{
  "num_hidden_layers": 11,
  "hidden_size": 192,
  "num_attention_heads": 4,
  "num_key_value_heads": 4,
  "head_dim": 32,
  "intermediate_size": 512,
  "vocab_size": 2687,
  "hidden_act": "swiglu",
  "norm": "layernorm",
  "norm_place": "pre",
  "norm_eps": 1e-06,
  "positions": "rope",
  "rope_theta": 10000.0,
  "rope_fraction": 1.0,
  "qk_norm": false,
  "attn_scale": 0.177,
  "bias": "none",
  "tie_word_embeddings": false,
  "parallel_block": false,
  "init": "normal",
  "init_std_qkv": 0.0306,
  "init_std_o": 0.00798,
  "init_std_up": 0.0306,
  "init_std_down": 0.00399,
  "init_out_by_depth": true,
  "optimizer": "muon_variant",
  "learning_rate": 0.00729,
  "lr_mult_qkv": 0.5,
  "lr_mult_o": 0.847,
  "beta1": 0.95,
  "lr_head": 0.00399,
  "max_grad_norm": 1.0,
  "warmup_steps": 200,
  "schedule": "wsd",
  "decay_fraction": 0.449,
  "decay_shape": "linear",
  "final_lr_fraction": 0.0,
  "batch_tokens": 32768,
  "max_seq_len": 768,
  "doc_mask": true,
  "train_tokens": 316200000,
  "max_steps": 9650,
  "dataset": "wikipedia_en"
}
MLP neurons of a small language model. Each row is named by its layer, matrix (gate and up: input weights) and neuron, and shows model dimensions 0-191. Each number is 128 + 32 x the weight over its row's rms, rounded and kept within 0 to 255. Numbers have three digits each. A neuron's up and down rows have the sign that makes its largest values positive.
After each neuron's rows, "fires on" lists the tokens most often at its 100 highest values on Wikipedia text that the model never trained on. A number after a token or word is its count.

L7.gate169:150087103131110138128148092148117126136168095114083181174119114114102115174125176126153103118092145099069156141135122167126112166074153068127101085110060109170177093099129117138111096136073124141129207109130077163136107100100130136135099126089167137146131104144116123182209092136134123147130155087131135142160167136186141116158127127108174121104169125095118139124141193129117169128118197148197114114131064119081115061190080186152119143142114123113126106137143173127157068151128183063138194100160111089125108145110064078131076157159053146145144091079120161106146158177086138163
L7.up169:141109105077062124159109152126161179124087156072084112114134132119115147057131127139123142139177178131125145126097161201147190153138096178117166104158051148080147111140075144130094095145143187138084170080117129095135152178158125133163100136104127174134082141076127075098155102136112097121151072112110090106154158122059133146094121145160114122105162153207097150174114120065126166129124107175114100119165111135076062128110158172086101126097129123140201151100117111133197127147146110099097118156200159128170106141071156132188099126123112153094151124104109117099143123186110127198
fires on: "er" 15, " main" 14, " is" 13, "l" 12, " out" 11, " up" 5

L6.gate428:140074127195150136070182123079127114119093155077104129104126172157157157128048164102067071125139161117102157137090112169200095110101152150144123149140096122146110125128111125118131102134112123116124136114074098161076113105143141121110161112128061119101107089089177078141090090118098140115115145127058158141171193124116205162186166138094145098154111129203184092133123139157157123175091135139157103049138129094170103120165122153092145155164095186108118142180090095146146127089173137142169142179152078163116158126064140127125138090150147121150058109133118117201133127096136173137
L6.up428:070103148147058143090127178170134149113172138108111108126143179184122183153071088094133118137138164089134151097178174093139117168148098153069126107103075109097169054134096120182161128108138171094129104094118136133103082118123133166136150144131158096103161142136110117121139093088167093134143127153117211084139182079107189130048059180065125076105102115122150122118129139137146097139137110115133120104150135082179139137169076108101089180143110108041148154141171119141127163144141090138122164130150110195177155127105169142115118120152207123109088100127114195073110149125123136134
fires on: "v" 15, "b" 14, "o" 14, "u" 10, "i" 9, "mp" 8

L6.gate291:109165135176158105131133131167129116132146155125120179149139206123132112112156126077119128097108165155147121131135129166168143127097156125119117170121134078144200156137130143090145054158090072127103142143152124192207130079093122097097174113090144131152125168132109108135123138082122119144154106081100171072169176138072094141163174105128117102122117119128114108096173115145175119150140104153146133089107147109192141152074136126108110119094111139097173137093165199157131052005179115156147108091122200122114109058125087181187087125100133107086103123117078155117137096102101115178
L6.up291:136132104149138150139120094141127077174142089173140141194100144124135163122148149141132187148124057120054158138153116131129111132110112101101121104076120143137124126124143155191107164137126135143151129170125094112098081174146200150127143069095110091166152177176163096169075054149111129145149144109134118129140137123087102065116153152122148122093161125144122082122125118150168130167105150156124116109123113124111195090101110169069134173138104114000142222098150171176135105137068079123152152109154115155121101110086092120176130175078080161115150151121110202103139070136128079120
fires on: " mod" 20, "os" 12, "ists" 6, " with" 6, "ed" 5, "ar" 5

L3.gate233:141196103136180097113124124122100129103099143143133089109131130167120138142124176164146099133185078116116104164089186104075183123163102094087107131096107127088128167095113131102128135099125091151174114111089145162129135183089191130154173134097119141093091121119083151133230209105140144077127214171078192135157159118106201162191134105109118129166124141130099148162163132139123154157141107148170110104156120098105092066079151158159161093097108162097047124114141154123089094066152163150092116081152150128102152145124184140102090107131146113097135139145145131055126100083116123105
L3.up233:164118134120100170108170189096139161090157170070117177110140109124146104130174168180156108152134087185107107148150061105112127117133089086147111156105137139085072192152157128106138123134103146134129180120119136162142132118137084100136155136136116133111088177141103129144128108184142093107107136107080152139081239164053138132101140131121102143097104123070144116137036067160169215092075094109108129110121115121129173107090163125099134120127165129089074131125162143156098083138164189138159108139128158076180151126142122102172157154147102141119101081153051159155147136155131100062
fires on: " –" 28, "th" 13, " -" 13, "d" 10, "-d" 6

L3.gate488:200158106174103116117130139144138132058097138157116092205168143124120139175118132204140093088134109095161223142067151086132095106124062112113144121146175122057107099135155111103111176119124135121097122161095094101114095183153143147103154097143120149087185152102095146109118122156212124174112180126118099167146077089146097091081098131076157137069207198174107138088127124148122118136074132083131130161080133153176123135123163145107134122140139131122136143149155150137102142063122075139159112150124173131080142170066121165090106128115077147094170122155107123114136112186135155139
L3.up488:111124180093151085156134158157164163119144122160128150079151125095135111123127195149093126149060160113109107139024147155168085092147174074131205079150162074136128118140085108088093105105144146108109140175089118087100121104127142156109096170116112066168132150145121091189106099155143163167098128116108137150154151182126117127075141135113099087111168096167165147162122130158099146118116124153117171181119132120108073121132193155114154150118082123112092159112096107108102163154170070189213108120119197140055131088182127141140119107153204140099111117141112144134110089086073153134
fires on: "ing" 34, "ord" 11, "oc" 6

L8.gate135:121135093147132079168091138153180114147110078134086125139128148116095110116156067149139143121137161088123097159145093205080150123124125132127095081104213140130146155090144108100151134109140155139136124161237125121152101175159125126133112137158086156119115088116122144075058084138083128181090109174188131103161169165087132180168190119114110151052107129074110131133204177148134165073080120115100146130119140174177144104129125116107143155099162108137123155168172096121107049141091103163117177157112150098127108179091092073129125150125128118127140153058082110152148083141183135120
L8.up135:143124127148127091108140156076110175144138112092171176125121103059126126131143138175174162129105117120060157115130137158046112148109182133151105200092147108150084106168057163129152104106089097177082122100102119123175083102128143132129111126200099197135166116141093180182168057138108063189140098128103141141112076172174181103095122097106141150185178113092160147075150088110156115065139108147153110099116124163168117136123121172123146107101144144136130148130119143150136079088131143074140132058141113169084088132089140181098107142128137138143119195147121044151145150120136128145
fires on: " \"" 36, "ording" 17, " vis" 5, " due" 4, "w" 4

L6.gate455:124109091160050133143145188095069170097092107096075074151193166101143118165142127164102134131174178154104122111143135142140126116072133152095201109121112134116138095070123124155107132144106130104121155132167132126142126135099116145135103104115086147167116171170117131148122124072163150066166161137089166147111051168171147104166077103145110117132114112149163085102176139117140113106097147061138167117121105147149105143158131137146146161022131143116088168164151137166176085102159086120152125112114070167132140133088117170110125123096132060148186209134112114103151078140074097216
L6.up455:160108141155102092071141157188133208086115126133085133151146151103149230131136141152128065163113174110181097125102157068112095069106146109166104086128121129113186096086135163155124123102168144128071077144118171153093137174120097124111097152084139103149143147119127156190095151142123099174122146169114160119135136104125113195111142129163080147134126095110132174140151078150171138062093100125134135149194098143081059090138129088177127159092145150166130096152126122181136150121187130166155146117159135170074145150096106155158089121093076124028084134138077125086139127130114135133
fires on: " of" 22, "000" 11, "00" 11, "ellow" 5, "ing" 4

L6.gate50:125126115107094092126131128134084102155131124081174114157159117174124093101102110108164101080098153049112058127172067125128130141158126161129153114150143186140107113158164194149072077112176170148192118117163151104125170065113158103132134114091112163099086159078134152139094097084124146189103123130117178092166106161160084097187117145109105092132128119133083114091108061125123086106095116136163106194151053125186136091131109131105133207099144118183148096138113209138149144159116147112124151135138111152133148199092133099146114185131169189132147108204094105126102146145107127105
L6.up50:138143158126144113148148125160127131144168076114122149175141144131194120105105093110105087085065118143119124131131109117178167153133123180137112157123091121116094121211167168108070144133128100173117166158162130111130076086091136075150111099128127123135090098181089163120121077099151115177125128115156160137091077164136058191179145204115119116108102089113096124129084082158145056190149042118148103111080151132162143093149099123168120147087084104134187102111112182164144201136064114152109138131100134180049107174143125096087106149144189129162125107157130131091119141133159110157
fires on: "c" 20, "E" 18, " E" 6, "ug" 6, "ick" 5

L7.gate410:123125173100176122100119121071133137106113088121149189173085124161079123141131120110125114120171110136094116138188166154129055135118093142147134106059119152102113128148090160095137101086128108127117149121160138149166106162139157184176122173173147154067158130123150186183126057119122173091106183079176048132188138051109087082134158069120190076106122139090156154102071102089102112115059172148109125173167180143165114113115154140125118102134115099134107114176156100139131092129160129139105141106144164137083190164213073100162147123156131109171125121173124129108132112115131137144
L7.up410:137174123052125084108140189115135130040115142139149095094129175124096112109115153116119094090174163053107133081104149154165149120140148143100102062104148134128185108128056080118154136116144186188105120131137101113103135117171047173173135179137180149129110121105135156114176093122099154090101083073112110169138152178076068141092145089049136114132150182141163111172126144123135101093126159162154155110134085125144058102062135129155151192122104127147146203134176104130162154092120123155113124119152106109095122131139136118161099125183153125143169079161125151124153130068117095150
fires on: "-" 29, "A" 7, "ing" 5, "f" 4, " A" 4, " m" 4

L8.gate360:134100150109147126135164167117110121130092141102130147121182202066174114099149095104193112115128162115104105120185124127169131124127129141131109076113112160099125131141102207103133143142164115150148160121086112084120128121175101201111177110072085126176153146133117121106146078099124095149109171190126113188112084157089091136126092130171203047160085109119127141109110123132133157148119050062139100130100113168129146126141148120047144147130128160133134136145161112139119070175181124178167145091093116116045187080110125141135044136124104205163159097103132133098117151093124146158
L8.up360:157066164173095192178089096173143102134089130130100117187134137141098097096139113125128132076122145145121127079150104120173143184117095165092132057074115149157138116151170139118121137125103136175124167172072149178120126089091116150125135122131139167107124197201146136186154152172190111129146110166118185154061129113155107109126158163127171115134144100109124114159082097096163052142159110107104152079133112089103152092117099139129065119181166110114150163098118152133092116122176157142061129112100089159089107124184183137123122056126123117092104154145126197110126073078126063101
fires on: "s" 32, "m" 9, " played" 7, "q" 6, "ed" 5, "ists" 4

L3.gate157:106089157136122122139138136102145120061093128109142108056142097140077152139109161103128108162115168064099083072082116098164127155120136187109103155080159194111102066110134159120116087172202128134126126105087104140162121169117155199160157092145144116194083134122151091079142099149149114167110120128084129051105099059100111129109154169144187155105179110145095159117184100131120158107133097119081168154135087142117152097105146104096112077170072133113142159122206188151112125120142096169218184149168155112133121130122104145079137155133133123194138161122131130148115125118178121166
L3.up157:130138111165096132137149092109173171126114163093094150150139071083161143043082116136139182125209148142092129120141095155148154152163108154118145129128136140097130134078138140140105086147105092153164161119163098130118116164140115132114132089198147164143134107160178149148103143129124109173158182117137077137112192129144147071136061184180148137072104080179103100145180142152139142119107127114102125071219113150139158105116151140138148127065137100118121129043147110112135091096131122133064149145139035092162210092156172163088108109111061120101122117093162163095155090121100108119
fires on: "un" 18, "ones" 9, " Jun" 9, " sub" 9, " As" 6

L3.gate84:154137172104076122171158145102085205128066149081107126127170122142175103173187142158095113188081153117141134114108085098156133154150076171168117066095102110093178112089155082094101134134142142077173118132153134128118134188147108155138126103112119131146197150136172124150164126169105166086145138151137090176140143119096177142083110092134126101082156099122112120186150123097126183182128100104131103153108133207174144132090143086157126160102106106132088096109145122154086075143132084092104118097080159160079111113151164123142116051073117095102153165131106181161194129148140053113
L3.up84:093163135192132128148100138141103104146117106102164099186097077076167107142147122034122164164157148186120161094171122110084141149100105131154103098093152104120151126092188111155133054152141127123152155158127143136123057140136113153164116113085164136071155166166150144134165090145174136163099119087091165105168101139110134189053098157207142175169184071111133108148126131121109118164153121115161144141129145145095053139114111162143091139151063136134069156131106158119123102167105153153083111126118109099126164177092108143159081056120128110097160119105080098162074113167195099123
fires on: "or" 23, "s" 12, "er" 9, "ased" 7, "ed" 6

L3.gate252:167150112095114120109110135059119128153135113147136112191163140110081173144118125125087151167136096125108136112102176126092105114103182187096135119085075132170202089068082017100170173159093142136112168107055149135171179146159126130115149071131145156096154081112124114128171115109126147108100143163170148161141153150164107090135181119107104187167112125144115168106131151180117114098058179164036117149131118117143130187072081092164142155148127078155076130111152108133080158092128152148145097116152118092158152137095148102130129170147120098156145123093139159119136110185194131117
L3.up252:129118092142083144147115149092110155135168126109036140125152174153125129173152086154072102047091145169088176118148107102115190127132143100142166150148158161070098162139186147123137160060101137148152134106138108116127128098132135128151098125109093089155093179064142209129187163106153171124111179065149151183155157094168134172105123204167137157109138135071155073131122092212074124148114128105122136077105168166115144141136140071105142077096103179091090110114143157119143102112140129127106041110155115099078102106102088133125151124175100154133145120141144138154127092105149109094
fires on: " qu" 45, " Qu" 28, "h" 11, "u" 10, "qu" 6

L7.gate104:099190130139121121115170076160142098078134091109113107103134185098108133107144161071092104186116202148163116124102127163123072150141062131091122128145112150066112123151103145071127126125223087065127098099132121174136042138179118116127214132148144154146082147134111163119061108083116117146171177106163105151127145128161161172170152137091125097111097122113178116158132113088082116132195116158092157130122114141170120157151164130087148109132135103140127102169158103132018135178079166159107184124193138108094099119124141132156127153152112138082094108090135131147142126153089144147
L7.up104:099166130170118144136103101170140109066115108140171133068138185110104136096117051089102107079077139124128095118171120074127162112095134141096089094100126137118077109170165172142113099083135204154085070142175153108108111120129117134168147124088132181097161135131083116147152125130206138135116178153125169143109148099130098132172108160115133132186059120094124122172136104129145109092152148157142142127094106115147140059097136095112158149126120206151153135156209131045163147098115130166139086160100137130147177112116109138197180104049145154100107135177134130112151158124203079096
fires on: "o" 28, "v" 8, "f" 7, "end" 6, "red" 5, "ad" 4

L7.gate344:059105146072125123137155111115120096060123095141091117088158157088085110093162127175124107121123190138098143091089102154173126093122145125146093113187126092153150164141052126113117080074107109096220177141122130137159128114137124146120135128131153113081087137161101145188146099160138134142101186100141143120126162171084164136130125124108162131148134095141061086159123143150108198088103161152153069160130143071158145154160142182122143156156092166087134102114177188094186109138092176114073155123144088122106133187060161141111100159177119134045099136080168161145107124141171157141
L7.up344:118095113147124086086131124109115140125168133155095151104108138102099104096083123099201179063068150108207139111095113132137120176137161124098115049096161062106185115117137140151113104097106135147105119129133138129138163094145127197144153155193164117113098102141115117117141069151130118123154132147110080123140128160138114133141159103123180201139164108158143152130133117138081137202132129108159100130194187094086073126102121128126135151121076153144144107133162145078103142114108181042134158085163129149074218122103103097100133120197070190107084117174193150151154151140086107132
fires on: "er" 22, "ol" 10, "ter" 10, "l" 10, " del" 9, "en" 9